From a checkpoint of a small transformer trained on Wikipedia.
Size: 15 layers, width 448, 7 heads of 64, MLP 2688 tanh GELU, vocabulary 8192, 52.2M parameters.
Architecture: RMSNorm before each block, biases, normalized queries and keys.
Training: a variant of Muon for these matrices, 789M tokens, 12044 steps.
MLP neurons of a small language model. Each row is named by its layer, matrix (down: output weights) and neuron, and shows model dimensions 149-276. Each number is 128 + 24 x the weight over its row's rms, rounded and kept within 0 to 255.
A block is one neuron, or neurons of one layer that tend to fire together. Before each block is what it responds to, as a language model described it from the Wikipedia text at the highest values.

Description: Clause-linking function words
L8.down623 [144 144 126 124 125  98 151 162  91  80 149 121 138 136 114 120 103 108  94 111 135 140 104 109 113 143 122 113 111 120  72 118 179 191  89 140  89 148 145 135 111  97  96 149 150 118 125 148 142 113 121 105 147 107 122 139 116 168  99 139 136 111  94 123 153 128 119 125 144 163  79 154 124 100 124 140 130 162 116 129 133 148 137 167 144 120 144 163 162 136  95 136 140 135 118  92 128 118 134 147 167 131 118 159 122 162 144 117 145  97 156 110 125 112 125 155  97  85 155 195 168  92 103 157 120 180 136 112]
L8.down1527 [155 140  93 169 147  67 136 139  84 119 107 122 167 107 124 157 122 142 106 146 118 141 120  95 126 113 143 134 131 110 116 255 132 135 122 120 133 115 150 115 150 130 148 126 132 158 100 180  74 154 120 122 136 113 129 154  99 118  94 102 142 109 101 167 147  94 124 143 129 127 116 158  93 122 106 139  87 125 119 132  92  92 136 119 145 118 127 142 142 133 127  89 163 133  82 126 127 107 179 172  83 115 115 144 142 102 137 151 113 111 152 131 135 121 114  90 131  96 121 105 112 127 128 150 177 133 168 144]

Description: Proper-name continuation tokens
L8.down1364 [103 121 139 144 183 160 133 120  72 169 144 109  83 140 116 170 134 126 137 155 142 112  91 121 162 128 134 153 111 170 130 145 117 126 133 107 155 151 108 135 110 145 164 164 129 118 125 107 160 133 148  72 118 114 115 145 175 122 125 150 133 133 124 194 157 139 128 116 172 107 135 142 169 123 102  98  37 110 171 128 118 110 131 177 156 190 141 163  90 176 128 117 121 101 154 100 129 131 174 160  94 124 130 103 113 176 126 109 106 137 123 124 132 149 107 131 127 119 153 118 131 106 119 143 139 128 170 150]
L8.down2039 [130 159 124 170 103 106 141 141 107 107 131 101 139 120 108 127 118 131 129 172  79  93  84  93  95 173  91 144 149 107 120 159  76  94 133 163  63 148 118 158 119 115 162 131 126  77 136 107 192 162 104 129 144  89 117 125 166 137 165 162 130 148 118 189 159 116 110 146 151 142 133 132 140 148 139 164  94 118 165 139  98 166 119 123 146 125 143 146 119 136 128 153 131 128 120 101 168 138 103 124 101 125 170 131 107 123 136 149 137 131 141 130 111 141 128 156 164 143 170 102 106 148 137 146 117 110 123 120]

Description: Linking words before a second item
L5.down227 [128  95 120 121 110 133 124 134 130 143  91 124 124 117 149 113 116 112 126 109 117 104 134 138 171 117 163  95 153  99 132  44 125 127 113 141 147 105 106  96 114 139 129 115 124 130 134 132 126  73  97 118 119 147 144 146 131 111 157 120 127 168 130  87 136  71 109  79 118 150 127 116 132 154 137 164 122 175 104 110 123 154 136 143 148 134 198 121  83 103 140 152 128 136 107 139 109 143 125 144 112  93 160 133  94 136 149  99 160 165 100 143 129  87 129  99 112 147 179 139 110 131  87  86 156 156 107 125]
L5.down512 [120 107  90 147 181  90 164 139 147 171 122 104 162 128 124 142 151 114 189 177 132 124 128  99 118 106 108  90 119 152 110 174 110 131 144 106 145 130 127  96 192 145 137 132 114 118 155 107 156 147 153 122 110 130  93 142 117 152  86 144  98 144 128 113 106 143 107 161 143  85 110 150 122 184 135 136  72 103 141 132 121  99 111 123 174  97 184 135 122 125 170 147 116  96 141 130  71 119 139 165 130 118  91 131 123 143 130 146 154 135 136 128 119 157 118 105 143 152 119 111 133 157 134  95 157 111 167 161]
L5.down834 [ 75 152 150 140 137 110 138 121 111 110 107 128 131 119 115 165 136 106 122 154 135 130 149 104 114 122 153 126 142 175 145 219 125 136 163 112 138 107 143 108 114 149 124 170 159 103 112 140 113 103 135 128 112 123  82 164 105 122 116 169 181  99 143 123 140 142 114 148 119 135 104 126 150 124 124 153 143  87 123  87 123 130 135 173 172 114 109 115  94 174 142 108 123 154 114 147 144 137 178 107 108 141 124  99  90 144 168 102 180 114 148  90 142  96 135 133 148 131 151 123 141 185 143 182 122 111 169 114]
L5.down1411 [128 118 110  99  75 161 135 153 148 133 131 117 155 121  98 101 111 149 155 131 105 151 110 147 122 154 140 124 153 128 141 236 151 111 116 121 171 152 119 188 137 101 167 175 125 101 115 140 135 128 122 122 174 172 135 127 118 130  87 140 100 121 127 114 130 114 114 120 172 127 129 101 161 112 170 152 119 117 122 135 143 134 180  97 111 156 162 117 114 124 127 159 155 138 124 151  93 144 123 190 117 138 131 117 114 153 164 126 162 107 127  90 173 119 103 120 166 151 121 158 108 142 116  93 137 111 135 117]
L5.down1455 [118 150 113 101  98 149 140 167  71 138 122 170  96 132 175 126 133  68 154  98 116 125 143  92 129 133 146 108 129 103 159  73 151 163 140 109 114 112 122 134 103  95 127 110 149 120 111 147 108 122 127 121 132 167 144 160 108 126 145 128 107 109 101 117 154  98 144  88 155 147 143 121 127 123 120 113  88 129 107 146 122 166 155 159 129  89 171 146  96  88 117 124 159 163 138 133 126 108 148 149 113 126 124 118 155 137 180 148 116 141 129 144 148 127 138 126 102 136 162 156 117 117 117 112 163 116 146 134]
L5.down2165 [120 152  87 128 137 107  98 156  77 157 134 111 136 155 122 177 124 122 137 115 142 163  90 110 138 144 117  84 143 151 113 255 111 105 150 109  78 138 158  87 155 140 140 134 128 117 110 152 106 142  92 115 118 128 141 112 137 114  96 120 120 119 133 189 150  88 117 124 119 113 112 107  89 158 103 108 118 155 129 152 185 137 148 130 104  55 122 150 133 150 157 113 131 160 138 115 125 117 138 150 134 142 118 116 102 156 145  99 131 157 121 127  93  76 127 123 132 174 131 116 114 106 152 147 134 153 117 122]
L5.down2248 [189 144 127 125 100 174 111 107 142 150 102 103 143  86 123 118  81 128 127 101 166 139 116 106 113 132 111 105 118 145 125 255 135 118 145  84 106 106 111 134 122 178 110  88 123 123 150 137 131 145 133  88 141 129 156 125 101 113 137 180 127 147 100 114  89 145 131 145 127 128  88 131 113 125 142 118 160 164 133 169 105 105 120 125 142 126 179 100 117 119 119 102 131 120  88 101 150 144 150 127 148 129 116  76  92 118  79 129 139 145 143 133 107 188 119 134 155 114 143 179 153 114 119 104 164 106 142 139]
L5.down2598 [109 142 101 127 160 138 133 153 135 124 118 139 132 145 112 132 105 117 133 147 131 161 110 127 106 156 139  93 102 154 154 161 120 135 180 115 122 135 137 161 114 159 129 148 143 130 105 154 135  99 173 159 170 136 118 134  85 106 142 145 123  97 116 122 104 112 150  92 164 126 158 142 124 100 159 117 134 123 137 148 114 111  90 128 100 105 139 195 135 150 136 151 102  93 172  86 104 122 141 122 142 110 125 137 145 144 137 162 130 159  96 151 161  96 116 142 124 154 140 169  85 117 114 108 161 163 132 101]

Description: Modifier after "the"
L5.down143 [135 120 130 156 131 118  99 137 116 114 126 109 116 118  90 118 121 122 159 100 158 123 142  97 143 131 107 109 176 106 128 100  69 145 133 137 100 134 125 149 162 119 119 122 153 136 160 132 113 123 110 149 152  99  58 148 149 153 119 111 159 112 131 115 162 172 117 128 110 130 191 162 112 105 103 112 154 112 144 143  70  95 140 145 151 155 113  95  98 182 152 155 122 159 106 121 149 115 114 136 117 144 120 158 121 155 133 134 114 164  69 149 123 134 112 162  96 139 122 162 141  84 166 152 122  96 140  98]
L5.down601 [124 124 118 127 168 123 127 163  95 108 168 182 142  84  96 152 112 132 146 134 162 139 143 153 113 138  95 154 134 133 123  99 139  72  88 135  90 137 102 103 151 122 100 125 176 153 144 196 166 136  95 104 138 158 159 105 157 116 135 101  89 156 147  98 106 100  81 154 123 140 102 107 112 164 130 132 107 128 132  98 118 113 128 189 132 113 165 143 137 115 119 141 154 139 161 127 162 132  98 117 100 146  99 165 142 133 131 167 170 161 130 152 135 119 130  65 103 130 117 129 132 101 158 126  92 107 117 129]
L5.down850 [109 152 119 104 126 153 151 103 106 102 130 154 122 124 165 186 164 135 168 138 104 112 151 104 147 107 129 153 135 138 128 142 149 134 107 153 129 111 142 156 131 122 190 115  73 110 156 135 116 113 163 121 144 158 139 108 147 120 125  92 202 163  97 114 119 131 136 161 126  96  59 117  93 141 138 123 109  96 101  92  79 144 170 139 161  94 122 133 140 145  90 127 131 173 156 131 219 123 134 123 128 132 109 123 107 121 148  95  88 101  98 130 124 119 140 108 128 151 144 113  99 163 143  64 139  63 164 119]
L5.down1504 [174 179  92 123 111 151 103 157 128 126 114  82 142 163 103 102 113 132 140 130 124 143 106 103 110 113 116 144 102 145 130  91 135 111 126 133  95 166 140 166 116 145 161 152  90  66 112 103 169 123 119 141  74  88 147 138 136 131 148 105 123 156 133 151 146 104 136 110 142 116  99 124  78 142  60 112 107 129 125 144  86 191 108 158 164 143 107 123 115 137 130 184 149 119 142 134 110 118 128  85 107 158 156 129 141 147 156 115 133 165 108 122 129 128 110 114 114  99 137 160 118 111 145 123 106 163 130 136]
L5.down1802 [116 106 154 149 141 107 148 110 106 176 141 138 114 144 110 135 153 118 176  79 106  98 146 133 105 141 104 130 146 102 119 128  98 159 105 139 141  87 115 142  88 135 131 145 134 138 121 135 133  85 145  79 160 139 174 142 124 125  96 152 169 136 148 152 145 110  78 126 138 111 139 153 142 139 146 128 116 121 147 103  87 149  78 127 105 154 151 140 137 157  98 132 124 163 104 117 161 121 151 133 120 147 167 206 141 132 130 124 139 114 142 135 131 160 126 152 126 107 115 113 157 119 163 189 113 148 141 122]
L5.down2089 [169 150 166 124 128 110 157 136 132 137 153  85 164 105  99 111 110 114 174 107 140 162 107 128 162 148  97 139 121  99 132 155 158 104 142 135  94 112 151 118 124 138 107 156 167 143 119 140 140  97 115 138 142 167 136 110 164  82  91 123 158 124 129 130 138 158 147 124 136 130 111 102 118 113 142 136 104 106  73 140 120 152 116 111 161 156 146 124 136 107 147 103 116 142 162 143 100 118 130 135 137 146 133 140 129 143 100 156 120 120 100 150 117 107  92 133  93 132 133 116 130 121 102 155 153  89 146 132]
L5.down2639 [128 101 141 144 139 125 139 145 161 163 111  99 123 119 102 117 107 128 142 129 161 110 108 142 108 142 119 153 149 137 156  96 114 109  93 113 124 138  90  94 131 105 171  97 139  79 137  94 160 109 174 160 115 120 174 109 150 109 137 130 100 153 144 128 157 150 168 190 138 133 120 120 128 125 114 128 145  83 131  96 100  89 125 125 156 152 146  75 151 122 152 138 161 129 106 122 173 132 142 126 158 110 122 140  94 143  93 126 124 136 129 119  92 134 120 165 169 121 104 133 122 134 145 111 111 132 140 195]
L5.down2650 [ 66 110  84 102 170 123 125 107 100 147 143 152 110 117 138 113  51  93 131 159 163 159 167 126 149 106  94 105 109 144 155  90 118  90 132 126  91 187 120 124 107 141 110 103 129 108  99 148 148 137  86 107 135  99 119 136 145 119  96 144 102 105 126 172 172 132 141 119 133 167 125 176 102  97  98 110 119 149 149 144 137 149 147 115 162 145  69 131 123 135 143 132 158 138 107 143 139 142 105 111 115 171 146  54 138 104 147 119 125 173  91 111  73 109 145 142 116 130 146 111 118 156 108 139 150 162 121 139]

Description: Token before a date
L10.down213 [ 99 103 105 149 135 113 139 110  75 157 166 104 147 116 146 164 123 104 118 100 153 155  98 103 161 120 150 115 124 127 138  90 137  89 131 103 135 136  97 128 132 103 141 143 131 100 107 127 122  89 102  75 107 127 121 119 141 139 136 163 102 146 147 113 115 125 116 134  95 133 127 119 117 128  79 113 137  95 131 122 149 127  83 111 101  77 118 167 122 132 130  86 161 137 104 120 110 152 140 118 117 139 154 117 136 104 113  86 109 130 117 115 116 119 113 152 123 129 131  80 179 182 115 129 161 120 140 139]
L10.down291 [145  59 162 138 156 133 135 165  53 176 138 129 114 126 200 114 145 137 154 130 150 148 124 150 120 138 135 140  96 148 137 108 120 131 168  59 131 138 144 120 107 142 117 123 113 157 186 132 113 116 109 126 128 115 167 155 139 146 112  94 130 100 131 129 174 161  74 103  90 132 145  93  89 167 154 103 136 119 185 115  87 106 156 155 128  67 122 163 143 133 149 145 134 132 142 134 155 155 183 128  95 136 144 120 118 137 159  86 135 143  94 142 139 148 131 132 158 153 124 151 160 112 117 135 120 134 155 136]
L10.down892 [169 138 161 141 155 151 183 139  98 140 153 119  80 145 145 135 132 138 152 126 159  86  64  96 156 131 163 123 130 151 139  86 142 124 148 115 122 133 112 104 121 120 137 116  83 159 113 152  90 153 137 123 148  96 131 123 173 114 105 157  99 131  98 162 143 145 148 112 123 111 155 146 127 148 108 105 103 135  96 151 134 113 135 111 111  97 166 142 166 133 112  94 141 180  91 146 159  78 133 134 125 119 129 146 151 107 103 149 127 110 163 130 115  98 146 119 147 133 132 163 156 137 132 170 130 145 139 138]
L10.down1963 [108 116 104 108 144 164 164 120  81 142 162 139 126 149 138 130 157 163 139 116 169 133 125 126 132 107  97 108  70 121 130 211 102  91 100 127 124 117 118 145 116 120 151 146 129 126 122 146 107 115 134 158 138 126 117 158 109 173 135 136 131 143 167 148 141 132 147 159 100 116 163  78  93 116 147 138 143 111 118 111 137 124 132 151 116 138 135 137 126  98 131 126 123 145 147  84 167 152 121 162 115 110 119 196 116 162 123 142 125 124 128 120 176 120 122  96 126 145 140 140 140 124 171 134 125 149  89 152]

Description: Era and section-heading openers
L10.down214 [ 97 168 122 130  66 128 125 100 131 149 162  92  89 128 172 110 141 142  97 158 110 114  98 108 135 167 109 123 139 137 143  71 171 154 132 110 114  85  77  84 116 134  86 112 114 163 154 136 129  98 108 159 121 152 131 121 139 114 119 144 172 120 130 154 179 111 120  77 116 152 109 109  85 149 107 128 111 156 117 165 125 156 101 165 139 107 125 143  71 142 127  83 123 138 124  88 126 116 120 161  64 132  96 110 115 158 137 153 136 164 146 122 123  98 136 125 123 103 131 132  98 110 133 155 104  76 105 125]
L10.down361 [163 146 148  82 159 128 120 140 140 115 138  88  78 129 158 139 133 106 154 153 142 120 125 165 117 124 162  98 143 127 158 106 166 139 132 102 116 143  65 123 116 120 149 116 158 110 131 111 108 101 156 127 135 128 130 126  87 145 116 117 116  98 133 143 118 109 105 119 125 173 135 121 136 122 124 119 116 113 113 103 129 152 169 138 149 136 134 146 137 139 139 121 128  89 133 112 148  83 117 188 102  98 112 130 112 168 105 154 134 170 155 127 149 142 137 103 142 117 121 116 129 130 158 139 116 123 154 115]
L10.down2040 [118 144 111 125 115  94 150 118 140 136 124 124 160 119 103 174 112 129 122  96 145 100 124 134 149 109 113  57 119 113  83 127 134 131 140 106 109 147 101 161 148 126 192 137 186 140  92 120 141 122 116 117 116 163 117 110 145  86  94 139 146 134 114 129 116  98 156 159 103 135 138 168 147 129  93 134 121 121 127 108 141 130  90 191 135 123 153 169 114 168  93 128 173 109 105 108 182 134 138 129 164 127  99  91 140 121 176 119 120 144 114 143 142 130 174 178  82  98 106  80 163 140 154 180 132 139  78 159]
L10.down2509 [140 152 144 162 141 144 120 132 122  86  88 146 145 111  95 157 122 134 146 133 134  78  36 155 133  64 127 108 129 123  82 141 140 121 123  98 147 131 129 126  79 104 124 139 133 147 122 184 124 150 172  76 175 104  84 148 149 125 121 156 158 116 125 135 169 102 139  84 111 146 150 106 151 155 101 106  76 117 101 117 176 153 150 120 164 132  79  99 157 131 135 121 147 130 127  63 158 123 108 108 143 105 117 137 165 106 139  91 128 116 119 149 104 136 147 164 115 159 154  92  81 123 125 170 145 125 170 109]

Description: Reporting verbs and connectives
L10.down229 [113 107 143 142 159 146 128 130 122 120 138 114 120 130 142 137  99 116 157 106 143 131 130 133 137  80 154 139 134  96 140  83 146  99 124 127 165 117 115 139 126  94 128 147  89 172 127  97 128 115 159 135 162 138 106 114 125 106 148 153 161 110 114  94 130 121 129 140 111 138 107 137 109 143 120  91 131 143 174 113 120 123 158 159 115 133  92 100 125 120 136 124 115 116 124  98 136 106 142 116 149 111 136 138 139 138  89 119  81  96 110 138 135  82  97 203 131 127 108 154 106 139 143  99 138 144 110 132]
L10.down449 [181 132 131 127 154 142 149 122  86 143 163 130 125 137 109 151 110 117 164 114 169 106 125 101 107  97 135 146 127 124 139 194 106 101 121 147 125 107  89 142 132 116 127 129  70 164  97  83  61 158 129  98 226 113 105 115 126 150 145  81 142 117 138  93 128 127 155 126 171 129 135 123 168 142 139 118 133 121 116 151 148 135 147 169 119 136 116 105 149  86 147 103 145 129 101 101 125 108 146 110 103 166 126 168 124  89  89 125  91 154 124 155 128 109  99 161 141 134 127 110 132  89 191 126 114 133 119 131]
L10.down964 [119 150 138 127 163 105 126 151 141  81 101 124 126 136 102 114 113 142 163 125 121 147 110 141 170 164 124 150 104 186 143 126 130 143 126 127 154 145 151 156 159 126 120 125 147  71 133  78 131 104 120 165 109 118 159 155 106 105 115 143  75  92 111  91 125 133 124 127 107 120 129 169 127 133 139 137  67 116 156 115 160 123 174  75 146 119 136 139  86 128 113 136 107 112 102 150 136  72  98 132 113 146 127 147 171 142 118 151 110 135 108 158 119 119 130 117 114 175 136  97 169 150  78 120 133  75 150  91]
L10.down2222 [134 135 151 154 139 130 134 120 155 106 147 154 158 103 135 168 120 161 184 136  95 134 101 125  93 138 144 104 135 112 131 143 135 142 132 158 135 149 151 107 139 150 140 141 115 121 123 100 112 142 104 109 101 140 154 143 149 140 100 135 132  56 148 104 125 116 126 135 116 118 101 131 126 116  92 125 114 150 171 108 157 103 112 162 174 151 146 108 114 110 178 118 136 106 150 153 108 113 125 153 101  89 100 142 157 140 125 121 186  95 143 110 125 158 159 157 158 140 169 135  84 162 141 107 145 133 110 151]

Description: Main verb after subject
L8.down1354 [122 160 126 134 171  86 127 130 114 155 108 145 147 128  97 158 135  94 135  97 100 112 118 147  99 137 144 161 141 149 137 119 156  95 105 143 142  96 161  99 131 147 131 209 136 151 144 147 148 113 156 138 124 157 124 104 120 169 144 122 115 138 103 132  94 151 132 135 146 102 133  95 106 121 133 120  89 112 135 150 130 112 162 171 147 157 116 126 120 114 143 116 112 113 180  67  98 119  88 111 115  92 103  90  99 130 116 113 123 114 136  98 125 120 138 158 161 194 106 176 133 125 108 116 130 131 142 125]
L8.down2431 [127 143  82 151 105 124 121 130 158 166  86 188 105 130 147 129 132 155 117  80  94 171 151 144 133 126 142 139 151  89 121  79 143  81  91 179 113 134  82 141  98 132 120 128  95 158 119 161 140 136 161 148 131 119 127 179 156 167 138 165 129 114  84 110  85 119 118 120 100 144  96 133 107 103 160 182 139 127 136 126 123 121 192  98 101  78 127  96 143 111 160 125 136 105 161 104 109 109 126 142 104 108 135 123 101  81  91 117 100 146 121 132 159 106 151 174 155 185 142 137 139 165 126 122  91  85 133 140]

Description: Verb after named subject
L5.down0 [139 126 122 100  92 103 136 138 161 143  92 139 139 125 147 138 164 124 160 123 146 138 100  82 105 100 129 104 117 116  79 101 109 147 132 111 115 154 118 126 143 172 182 103 118 102 123  94 128 127 138 143 180 130 149 150 143 147 115 157 134 122 117 130  96 122 132 108 124 109 139 153 181 106 114 173 161  82 129 144 126 192 137 172 132  92 155 154 136 126 135 143 118 161 142 136  83 127 150 159  97 120 133 116 168 112 115 128 162 118 138 140 170 166 115 181 128 129 135 165  95 126 117 114 169 110  96 102]
L5.down485 [100 157 118 139 143 117 148  85 149 136 117  59 104 120 122 116 134 109 133 164 103 133 112  86 107 152 152 158 132 114  96  39 117 164 142 104  85 134 111 117 148 104 155 123 105 108 121 137 136 102 118 155 202 124  89 131 126  89 147 119 105 113 126 147 123 134 124 152  89 123 124 136  67 101 114 111 112 127 167 136 138 127 133 130 118 113 154 124 100  97 123 168 137 129 150 174 158  85 141 143 133 149 154 140 133 125 155 135 127 124 125 134 116 109 189 140 149 117 116 150 121 140 153 122 130 104 103 112]
L5.down965 [157 136 130 142  85 145 148 114 103 142  97 118 166 132 120 134 155 127 104 110 118 143 143 113 106 108 134 135 108 131 149  90 135 122 192 109 148 155 125 166 100 127 163 134  99  97 141  87 116 138 173 161 176 114 133 141 115 144 139 103 146 124 136 130 128 148 166 104 110 136 127  94 132  91 158 118 127 127 160 159 112 153 106 157 107 135 111 136 155 122 141 157 117 113 143 117 175 129 112 140 110 192 138 130 153 182 128  99 144 105  74 121 148 166 178  87 148 131 110 159 146 123 118 121  78 117 101 102]
L5.down1003 [182 154 119 106 126 135 107 157 135 114 119 129 134 106 108 133 139  99 125  95 159 130 111  75 107 110 148  97 127 132  96 113 132 146 145 126 134 174  66 146 121 164 163 121 100  92  82 131 125 131 145 173 180 104 138 159 137 133  99 135 134 139 119 119  94 129 108 121 107 176 107 156 139 136  91 140 115  92 180 114  83 146 148 145 121 125 106 121 165 180 110 140 138 140 110 127 134  91 110 123 124 107 145 119 148  96 132 162 134 117  71 138 123 160 135 129  68 154 117 112 116 125  86  69 118 112  88  80]
L5.down1211 [118 194 134 123  94 134 139 162 153 135 156  96 136 110  89 149 126 156 132  64 164 103 148 109 126 141 115 112 121 100 139  91 129 130 168 166 136 135 130 157  85 126 149 110 128  90 103 120  83 111 147 125  97 140 110 116 110 130  88 107 122 140 123 103  80 154 119 132 128 141  92 172 132 171 119 131 140 155 142 187 134 141 139 200 113  65  61 140 132 131 132 164 114 149 122 154 141 155 139 109 154 146 114  94 159 136 150  96 140 156  87 122 164 154 141 114 129 120 132 118 137 134 125 129  95  65 127 142]
L5.down1292 [155 123 120 126 122 144 134 130 166 105 105 157 142  88 129 114 146 132 134 159 148 109 122 186 139 149 122  97  97 120 106  67 145 134 162 143 123 165  65 145 111 132 113 115 136 139  89 119 131 104 138 130 132  79 133 110 156 140  96 137  92 120 178 102  78 119  74 151  94 138  78 151 141  95 147 134 137  96 138 118 133 140 136 154 126  98 131 131 158 142  95 199 153 144 128 140 130 126 134 134 136 107 145 116 124 131 112 120 127 185 124 122 151 136 140 122 119 157 130 139 150 171 167  97 131 118 127 106]
L5.down1764 [ 74 159 106 130 142 115 112 146 131 113  76 118 149 142 125 139 102 143 133 149 135 117 152 108 111 111 125 120  87 114 145 143 138 129 133 120 144 140 116 117 115 129 118 123  81 130 112  96 133 138 104 161 105  91 125 117 110 139  87 124  82 117 125 158 115 118 171 115 107 114 121 122 113 161 153 138 154 120 132 154 137 151 101 104 144 150 150 107 169 117 141 173 137  65 133 125 123 106 108  91 103 130 125 132 154 112 144 109 162 133 123 165 148 134 168 142 145 183 150  99  86 109 156 106  87 136 111 105]
L5.down1986 [160 179 112 161 102 147 163 117 114 170  96 157 157 146 113 175 132 173 126 130 136 119 129 102 129 111 127 135  94 116 158 145 148  96 169 116 122 112 147 129  84 137 138 116 148 123 154 142  94 115 120 107 154 144 144 116  70 161 127 113  96 128 154 125 131 106  97 108 101 122 132 127 144 124 108 128 147 150 129 115 138 115 131 146 161 117  97 101 117 105 144 110 135 164 161 138 155 132 123 122 103 144 112 126 136 148  91  98 112 146 130 162  78 155 131 115 123  82 191 152  86 130 131  98 101 135 118 134]